{"num_hidden_layers": 16, "hidden_size": 160, "num_attention_heads": 2, "num_key_value_heads": 1, "head_dim": 64, "intermediate_size": 448, "vocab_size": 2583, "hidden_act": "swiglu", "norm": "rmsnorm", "norm_place": "pre", "norm_eps": 1e-05, "positions": "rope", "rope_theta": 1000000.0, "rope_fraction": 1.0, "qk_norm": true, "attn_scale": 0.125, "bias": "none", "tie_word_embeddings": false, "parallel_block": false, "init": "trunc", "init_std_qkv": 0.0244, "init_std_o": 0.0272, "init_std_up": 0.0244, "init_std_down": 0.0, "optimizer": "muon_variant", "learning_rate": 0.0115, "lr_mult_o": 3.0, "beta1": 0.9, "lr_head": 0.00754, "warmup_steps": 0, "schedule": "wsd", "decay_fraction": 0.596, "decay_shape": "linear", "final_lr_fraction": 0.0, "batch_tokens": 16384, "max_seq_len": 256, "doc_mask": false, "z_loss": 1e-05, "train_tokens": 137200000, "max_steps": 8375, "dataset": "wikipedia_en"}
MLP neurons of a small language model. Each row is named by its layer, matrix (down: output weights) and neuron, and shows model dimensions 0-159. Each number is 500 + 50 x the weight over its row's rms, rounded and kept within 0 to 999. Numbers have three digits each. A neuron's up and down rows have the sign that makes its largest values positive.
After each neuron's rows, "fires before" lists the tokens most often just after its 100 highest values on Wikipedia text that the model never trained on.

L10.down64:481485528472543482623392547557467422597544432459490521533571500416478508522486474569474518525466470534496394553470512526489533497497578510416597496478464542538529536549539494397572432466491589540555461584412500525449437506576521530529467416493499356533466540463493542530392457475540460559499544464476607468458375557512505534493512540540532474552596474529498469467507463438463513533440497475476477533603486519478371536448497457519515467486458513503587511517447570421541450486466492
fires before: "ial", "ution", "ies", "ific", "e", "han"

L9.down391:523480491520505501530516569552516551608435521505634514539573510473624440552519541485543503515451496441425519484516549524476541409489536477505468536505478556461410461333507477491570423557454539522583410513503493486543386458425474599419488504514477531481455435525526514456508488553493511536590419499543544468574434532418578505533476474478525459504495492477531418455530570463453458577559575539541488603560551475435500490554520531419490428536452488482549550568573492571512464484501564
fires before: " to", " the", "ed", " her", " that", "ether"

L13.down100:481527494479534452592537474512506435549591503524491503492533547352579552470556463485500525526473478535567558493429541533447440388453434483398542489512555556525486458447497544540413461588417534473502465446457465525526503513451533431455494572463525458482509543487496484497502595527536487535507463552534508513456426456584501509451417435500538609410464546400479468505422435514467499560524576526455557375535425398477492500412456456482535490420457450554559554435479498402439472486511451
fires before: "ies", "ial", "i", "ed", "io"

L9.down205:555484456448538542528576553548529483528468488514488499559581502500470512466622519492532448401537523428467493570470504462454479490483531455515518506475525447534521508633575599584433496485548512523556523359510442481535514444570419439530509473520528518586552486453459470559477460623537481549571495433539475445513474520585397517515574570460502530573477572459496512463478532525534479437457439436531506445520503469601465529418393509552467478504458613485498446544438531482499395601484464
fires before: "iet", "ether", "ian", "ist", "b", "ota"

L4.down293:479475549519575401558484455543528409506525424444394441535430517439475457496511549534533479523495398471536490505481471393555528457466687517422593437484545438456506487593539445511412458499452493489516513427590420529447501555527452522535534521501531492429502526497481521574503474431493491440528448386529424446492530478479496531471521508529546558504489478495508490550578463550505564532406435517475557589476455422442484506447561528650497511482538438509455448521499482479591446506482533
fires before: "ich", "iet", "an", "ist", "ically"

L12.down360:544570502416498565493499445451502532609510528492576506503411525518431461492334542562587490512602411466482523455540497515491473570505375403550508526429489593416475440517540504404569471471446594511507473454495487464554574482495502611504499583426493429456615495468460488459525595560434532474527479544442532489500476452547440457510485581529508514492424529482512552464392425515485454522561472532558510497539516453511521527540577509496471470490468566535508534495507429430484446508560494
fires before: "9", "7", "5", "0", "6"

L11.down270:469498427429682588558506416525471495487480461442521498536528528524441514593500531558583481510472525438583509461594532427531532417458578437485487487507523546560504560459511462454446519501533486534596512484448401504490510475402574472539516501472548566461501519418548492482555525574450535522505527504475450395593513446446541499492505503550496592602510509473489431563494551505448560416494527420530451432427547473528476467480534502550518423423465470525513515601433571515540590501552455
fires before: "ial", "i", "ently", "in", "ly", "ially"

L11.down147:416412504537449566485527581512480482515473465526480468372526546504514447430431514578520496458439456502392456428489491577581518477522591545424558545506488544512498519397470475429523476476511639490460459484548533577507546498485533410446537464469548492539525459516529485592435494525555634479474550433422413594517511408570462549501327461580523504438511482505519483451538587493510502529527419479513545530490511500545478520474490497461462523469506526584548479402514495464539487547484531
fires before: " It", " The", " He", " In", " B"

L6.down19:539507437487411488544483445461489512501506481519434472388491535494510435456442509502538434561450520457471532462447553492531440584495552530480514500557550481394393456406577427475483540400563463543492496465598535530480468453513540543454440544468420454470452496574514516501478489498563508407485458458563471491456511552540520412476510515334570429473544578518477578586528456537501382541538483460437433455488563522486453579556519495493523594490498495480568442478542486577547395566490537
fires before: " |", "}", " |\n", "a", " /"

L8.down126:509482395450536508472478519558413451611568452453540545577579509480509616551552519432519514567521540543473465474498651444452585497400565482449557522543445504452504494510512398549448439534494523422487402515490521521467516527420539532451525471500471523527536548560535469448455521498496527469550496437423467405527519479557577504509439436479497454540454444574517540537512491544541507556411575479489469435518515528565560503424472537407452460416459441531508521548448441514616475451585496
fires before: " to", "ed", " on", " in"

L11.down326:462458532517531471440566439526440483456548549489556512450430502428419545378515471466463533502600573505502557506484612405531483484475495513524543482477491571494538473432495550578498502385506510529461496443412509516434500463451421480502576490543505475493439533479419591535607442527510552415484504530486480455470401435444513518431499486457416479522472484400639467555559542443549535440455477486522516598530509458524563443505448506443492496472579557429426503489410510548574523444566473
fires before: " (", "j", "od", "y", "ign"

L9.down383:434425531384486555573474526555534535577597445515494453440504595465525525456455517536634460485450449508582532527476486501438601616478459525464511521445519494550509514475520501440589560475558492503553524489495508505483433450506464363406494479431597556471453563493523500506484544484476517406509526460524492504447538443384564445526560471388476481520470553468569473514423525504420513510412596550448465534502496469478543515601565455540483498446495508531512453469586564512531498503568566
fires before: "ies", "y", "ial", "if", "ks", "ified"

L12.down96:593532566524471630641422584503519475501437524468463513474520501503487455546498473470460469535498469443573550418509516456497483468460538512471562546454470429526536565574486426389573474498608509503461492523480521432509521473494445505456478507459486518493439533441577487570470469502491474472424411427507536568462385522512542556578496541468435471360494533533449556527418448471536564496533455488424510479459427503563475465495470409571614466518491485566584517527419588438546498487492517
fires before: "ts", "ted", "t", "les", "ed", "u"

L12.down92:578569443526485483552452466424532466421517485444367553533398515509592463461496441539522457591450570432458552538461507564474633444512517556471481587522439448419513446448541541527495488532591575611439573457602542534511484473461509551444490474524499524509500458504564491440503557461481511525525539494450609417518520482414505537495444405555404455494497466477605523481554510506500476546472478499552521525555513529502419454428487499443517534531515529390514537564523540490427519444567474
fires before: ".", " |", ".,", " |\n"

L13.down280:482531577467453501574520514525557402551471378480526475589499467555512546512505398564480459417450450381426553473458544552536541479528402525414484531439451555477517426575559588485549548519569474506555510491462563496421519481513494528520445459499497466502451584583509399552462511503505550367475490563514436434569473469544615554544516452518524570483569543450468451512557534503472584532562485443539586487430496487527480578440503501568529465478447553568494481559527577486485508534465495
fires before: "ed", "es", "ated", "s", "ored", "ared"